Part of a small language model's weights.
Architecture: LayerNorm before each block, learned positions, tied embeddings.
Training: a variant of Muon for these matrices, 903M tokens, 7101 steps.
MLP neurons of a small language model. Each row is named by its layer, matrix (up: input weights) and neuron, and shows model dimensions 128-255. Each number is 128 + 24 x the weight over its row's rms, rounded and kept within 0 to 255. Numbers have three digits each.
A block is one neuron, or neurons of one layer that tend to fire together. After each block is what it responds to, as a language model described it from the Wikipedia text at the highest values.

L9.up322:137120168144148154095138156100130142155098140127146165127127110137140112154151165113130073129142091169123172139101134130118168090111091136088114137115115156109156098137120103138120152132113148136147118126147102153135155128131127140065091131125085131145097112123152138166131120118116089143155143138126119123164128103133138100115113086106148158131124107114128128169112143114102109130103
Responds to: Continuation tokens inside short codes, numbers and names, mostly a hyphen after one capital letter (I-10, U-shaped, B-side), plus middle digits of numbers.

L9.up293:135082100141100147139156150147103174103175133162142139162140072105142076129107135133124105129121096094178131143146132119090149107194114147110136104135062127118145099145137127127166149128151151135158144125151115139135139136103071161107117117112140125132161148167147187118141125140166153142116117138134093145146139134124165144154141101133133103152143117127120142103087177097155080086121
Responds to: Subordinating conjunctions and relative words that begin a new clause mid-sentence, mostly as, where, when, also that, after, which, until.

L2.up31:151139133159137108147136161105109163145149144144130142126152148134147105086066136110167159153100142100155149099115114135092126127135119138124142108116112148125135100078120095130130159130109145122123124120152133142163164134126132124116126115112092147119188093135139121128123091080132111163130148128095133109152137100173100129100118101160085086139158108130131120096144141138157165124141
L2.up87:175162092137123166126143133118111123153087126105124123144176138143122115111115115129156142133105146135138122125113127116121115123087109148113106129150133114144108119129116179066081157137077142121124118144144135141146173134084124133126139103111100174118138163116095115120142108116104142129127116154151131103145154118135135137092085137110129122137148150122158157155167140125146160125094
L2.up120:116115090131127182166149114109091128144114123110079111089118118122164096096098103133138131098122128141093130121121139094138146106130151111138132112119091099109150118131119092114184150161103136145167124087120155119115140140161113152133194137157102142129087145148120105108145108098179164131158143113112156167127103120153156119177164109132148114134172063151148106098181116117122119153127
L2.up129:160112140125115135143119129166107152139098149150142131075162160120124135100102126130122106135123129115093111115109121086121136165077190154130087143150116129091129108121115156131114147160132092132102118132145099093135124163105141119158165121080086161109117115168157118138156084116121128117119120141161108117110140134154130161152159138089131143122148142180133106124166122149165131099147
L2.up160:112135144182133143115175107122097125171090145154102092120137066150135119114134127121125176153078137149149127126177132125123143063119132120122131147152157101134145131142109134109175134156128152142111139133052138147127129150125126163099132187139134140093120168176127137120175104092129140102098112122130165126117105129138111127159127127122139109119116153121169121106163133140144135132163
L2.up166:116166128108142086168164127124109141158148145109183139096164103124137156144113126103156138114146084146094094118145175114125109153177141093131135132116130156101165169147116150147137119144112150117137127156133145160139116100132104139114131172139090153116103120123127124155150118112127086085145136117169121130143181067138122121118126150136087167112143132157140152148117147117145105103084
L2.up177:136102132155080138153127136195128138159132150125101140136146116112143092127097153159114113124120125136137154091144129132130146110104171150127151139145116109156141138145121116162153172124108074136136126101093098159197116092103081120076136128077151120101156135138124129103120165137154164131159159131117084086133131129114139105114105115065141121097124124127148117153140139135141141137091
L2.up205:155124119152110166110173133152128116146141089105114172119116110109134137085175146089110137103151135139108115141113105086145101160100168132152120125126168114148161127122119150102135170161169151092163137162114112112057135096122136119125162185108126093134165156109110120103116106147139074148169122141090112137180110168144105122131153121149125136125115132135102162165157162136081127137122
L2.up207:102109143101128151109126114145100116144119104100129146115110109085167123104129116149135132135101162108126094117186110150109123140127131129103155105104087130182100104108124153156170110103199141108150157164112095111101128150133131147169134164102097122143112108149113143143132135121134174127121107152152080156127110110155059158129115106148083099131134127110124139128151121130121158157136
L2.up328:127119116114131124145087104139123090123122135124159103124107153138114122163113118122103137161119111097079152141159119140093128121086143122135103117154083150115134105105126115163210138166138118130102116082151133119157113105114107117135143122123127098122098167135135096133120149150106135139124143136199125154116128109110140120126111119119171112094158117088179125145137153111136122137112
L2.up440:148080147121103101129089079139130122150101158124100140102154102104138131096087122109115109129099154152116135165126153183124146115135146125104114184076075119116158153109139136140141100150145082139169115130164135117147152141130118139147135077157106125155170104139153144131174144128124093177119168127090109079093140100145134134148133123121171119165123103092138111109154122130125179170153
L2.up624:121085142120127150159118113092104103109143099142149153165108130129100105140091079162101141080163103132152123122122157151086135127157206113110204104130109118083168144126155158111123130111151101121131111125092105159110150143147112116165109095115129110139137100120125125133164169133122078084114115116060153143108162091171174123108146104123123148132116112142144094106121126152103105140157
L2.up669:073179150124123094130123115138106097105083074154148125132154192101166157079130121119101146148150139156177158108148111153157101113115129129113130113182137140152104169158111068140142098160123117140131110157119118142120088102133095173131132140120129105128101078106173134130142134107158127093142112140158117128180110161148149137163150150143104113127101151144144140139124163149100138103109
L2.up679:087107066106091145136135122147148134092170124172101112114147073140139132134130132142116154135143103123107125136108070131091133098150166132152122156126106143130113134135139110152156167118103133125152147132112128129138113126094150178124117160110095152117128144112096136122158113114111124132154122149139109131102141134157121111102156137094107114103122141114111132128191162107113147073163
L2.up700:146157134117123120104090133120074085161103080154096124139108146133120097127130118106120095131125124127112153122186141127132139092125139127147127066131122129113127130153134109145139114103145119117132055148107107160070154119092128163144115166131124155107142158142091123116115118127169090134118149157100149138165164104141151124132105104142124116146112128132110128138145106136107091127126
L2.up749:113145148108108150168151101177159127117115107156168085140128149118151108140103106140129157126156127142149097110103088118179134098119101109114183093148129135077130096119085112138149100137110131145086124137127068100135141113107121167116126099128110110103142114143094094124131124163121128102136175181110118089139113124140137141143102171129100112098108094074162132132166137142126163123161
Responds to: Relative pronouns and subordinators opening a clause after a noun phrase, mostly following a comma, such as which, who, where, when.

L2.up5:147142141174147140137104109179143146108125094140116151132166135129142070107105107146120123161094111159146119096121107123086133115096097133089104086127097137160125143124166172110141117136078150113134130157123111073141171097104130142153146132098143157117119102111177145124134166146108156137139147120129150139134110155142088180126150144127116143063177144151125152144168150145105160152091
L2.up72:143156095150155129133128116157117096095127125130129180144108123135099092125125127125136085114145125099119092104179127115112156160125123106133111147153127136143128156121136129144133149103112143094150120126085111141144189097104081167106124079111145126126127148085117133138126131177130146133186125097130134096137081152151121118118090119146080148143115098121124123113143167155119128177130
L2.up82:162161114119118157147132165143116135121113109110091144125163110155118095108110126143114153174086102122118119117119102096105122138182139066088098087156110128116158127106127123152163096139120103174110101134182070125129159127096115178126130149140109114113139129146102143140111086154111129157144124111116103118091115169129138113128103120086166111137138111149105158152161155143185067142137
L2.up85:142145128144119159131119145105163132084148154143101114137118120122165137136136100140145085115171145154136106124140117133124107132118111102126137148106130142157141137145100146159085128157154126112185076115106196146131124143110081153112106104118124148115112156141096105117147118110083166143126115171141112104136152128175145149111127147183160149154107126120136120136142154081141096142150
L2.up92:140130162116146094164141157140072113156124115130128102160161151120074102164114140115120147135091129152132174143114123139120109080137131119101159116163133117127161092127158129112146108128157106090069132121096155098138117139113107140060106112128164118132151126090113130110142105126113116113096136150145147187150115135115118115101120114095129144149142139132141138143136133066124169119084
L2.up110:141109110130127089194098148157146094123125121165115160169097151108188162105142094098114073110154119127126137113127119143162171113099168106099069157159177166125171132132176107125120136141146104108132099089104154152148147118102104147153125136125123122109173136121158144126128141134084144149101137130072159157119110150129116124164117152128134102129131148094107128093115142125111119134133
L2.up117:104144140152176115108128131106143117131106121094139147149154108145141111132108073136143096118108128085114172153169156119142098199119096119144144113101137126156141110165111157137140124127135121145164122151126119125149124147106099129121128112106130087124138101145074141082143113072119117124120102092128160126145113146157145142131131121150141161122098117095113117127112130072136129109116
L2.up311:111159127102140106143113135145133123111092116128141120097083114202145123143161141082141087085130141137137161115129146117135151106147122122101124090149113174127161143153147146135158116110114133071124131152118155104116147141119101134080136138141119114152124171093121156118152147151094103144111134144125153157117070106153121111135107165161156159091087086093151128140105159131127141120141
L2.up345:152167112120106099135125180138106127094138128141167140122110169130140141163128102103166170114154132164136134170113121149132090137092112128138089112144138088138106126105147127121131162136199070064164080104132100156180122130130158178079145111141125099110137145148111118153094137159128150140102144138148100113131103126125114136154149139148131133076146130114118099127134129099099129203163
L2.up353:105139135155127133131134089167127165136057110153128114175105116130099159155134102114148109136098096169146161132088103124120099111118134120122122121153169161108172107112127087156126124124114084139123121138122119098159094167137093178115138138142130118118095076102108102140118128152141117104097158170150114116147108150119150099137117097161113117094111129122146114123132126120147153138143
L2.up381:147155128141128081150098166137136129126151135107116127174123113119131133170101117128145103104120115108167094166059139135172123111113111119144129091104138136168142094152171140152111108119149122108161152138112131116163121112104128130140108149131073088108154115132144128102138150124108117091129121119106116129163161115122139128136137141141169115141127168145118103207146137101149137099118
L2.up483:151116134120109150159152097155132143159113148122131128105156138045106102166141084155164108133087168118120154157118174119152090154136096134133146139133075114134140129126117140161158124123136088120106148150168118115088121167128100165097154110157100150134127107159065148141117174119138164160143131114131117128151125086146120108120134124142141103108119086148116106155186124083138116162135
L2.up511:171166190128117158131108133151103137090148127140119128188090094150096099128125114128124144112109182122109163167150098110113133112124132133133104115112153165152146130169155114135150135111154113130108096126160105189098110111133106135098082158130116141139147132086150163129122094154147127132125128124180137105147072135162122147128110168148103101135160124128117100162161165197139134096121
L2.up578:154165096154144118135126155128137155088172103122141130128167149153110094120141131103110149153108131164139132129106104160138099155155080125118133129146118164118114111138146114133124128131108096077115123129144151096145138147133133165081099128160109108100144094129095194090161118126101098182114144140147133164112105078140127143103145136147155097095131102100136095108167124116106104145155
L2.up692:112153148083152129120155151153133122129119120146104085111090127181171204110133116137113118120140076131143157174135143066119098107144117079151120117153117148130123104184159113128138118149170130095121109131118157146129109135111131163075136156150136148098135115136086121071125123081121162120097126106118136104116098093148146134144108176170118130127128104091151111089116132114138118096190
L2.up706:116125178127114130113147116130109151146076166053107136124118129143104080166120166120105081125107152115112128131117131090115124119159111152160157149143131121151127142151130109162100129161113097143165138125156175109111111134078121137123098117162071170124165099104136163119117107164103097162120095176130155117141110136142151135132126142137131172108114070101142106099125139109143124082121
Responds to: Digits and hyphens near the end of long identifier strings such as ISBNs, gene IDs and year ranges, plus the "well" in "as well as".

L5.up98:115146086098106151127176127148081126096147154111123100114127189089089118121095062138143156172149114156152135103150131185107140135102140180156064112174141138105136129133139128127145138120137098110144127142080100150119108125169153180155152120103123108135132104148105109132147121172122123102165080116174094118083141107175138143092105130118146096084152134119125095131169146126115120151139
L5.up114:148104091094107108135158167188120120129128108112150094152134171144122105101111121129125146096115178154104169090150154127098115180151173164130151158176129160141150126141140121133147143142141120129092132115119111116119111134153165154124144118130121128142116128130143121146144129162156066114118171137124120147106094091149134120080156170125110106134130151151155105113113134089117118139098
L5.up242:113161132070137109122107173142096131131172091128149094144080133142133119141115088102113124169113121171122139093136133122124115124169107160136146126162144083123130117100116101134103170116091118111079079151135100104127152161087107082130151187053136144128147128166119173173130130133166124069144124092129098134103120110169144130142141125137135117151122126106101127160121137110148120139133
L5.up294:141180116126142124153122144150108094103143131130126080125178107130141135152111159086128114122120102161148130109151102124131118173152133081103092168154145075118122145110146144190071116131142128112120141144143124116081108121131141196131147088139177126141145155143155080131118092121148111114106142175097148135124143149148112126148141171112135154134102124119111097114113167094121096112076
Responds to: Last digit of long numeric strings such as ISBN check digits, Ensembl or NRHP IDs, and table numbers or separators; occasionally word-pieces after a split capital ("In|iti", "A|ero").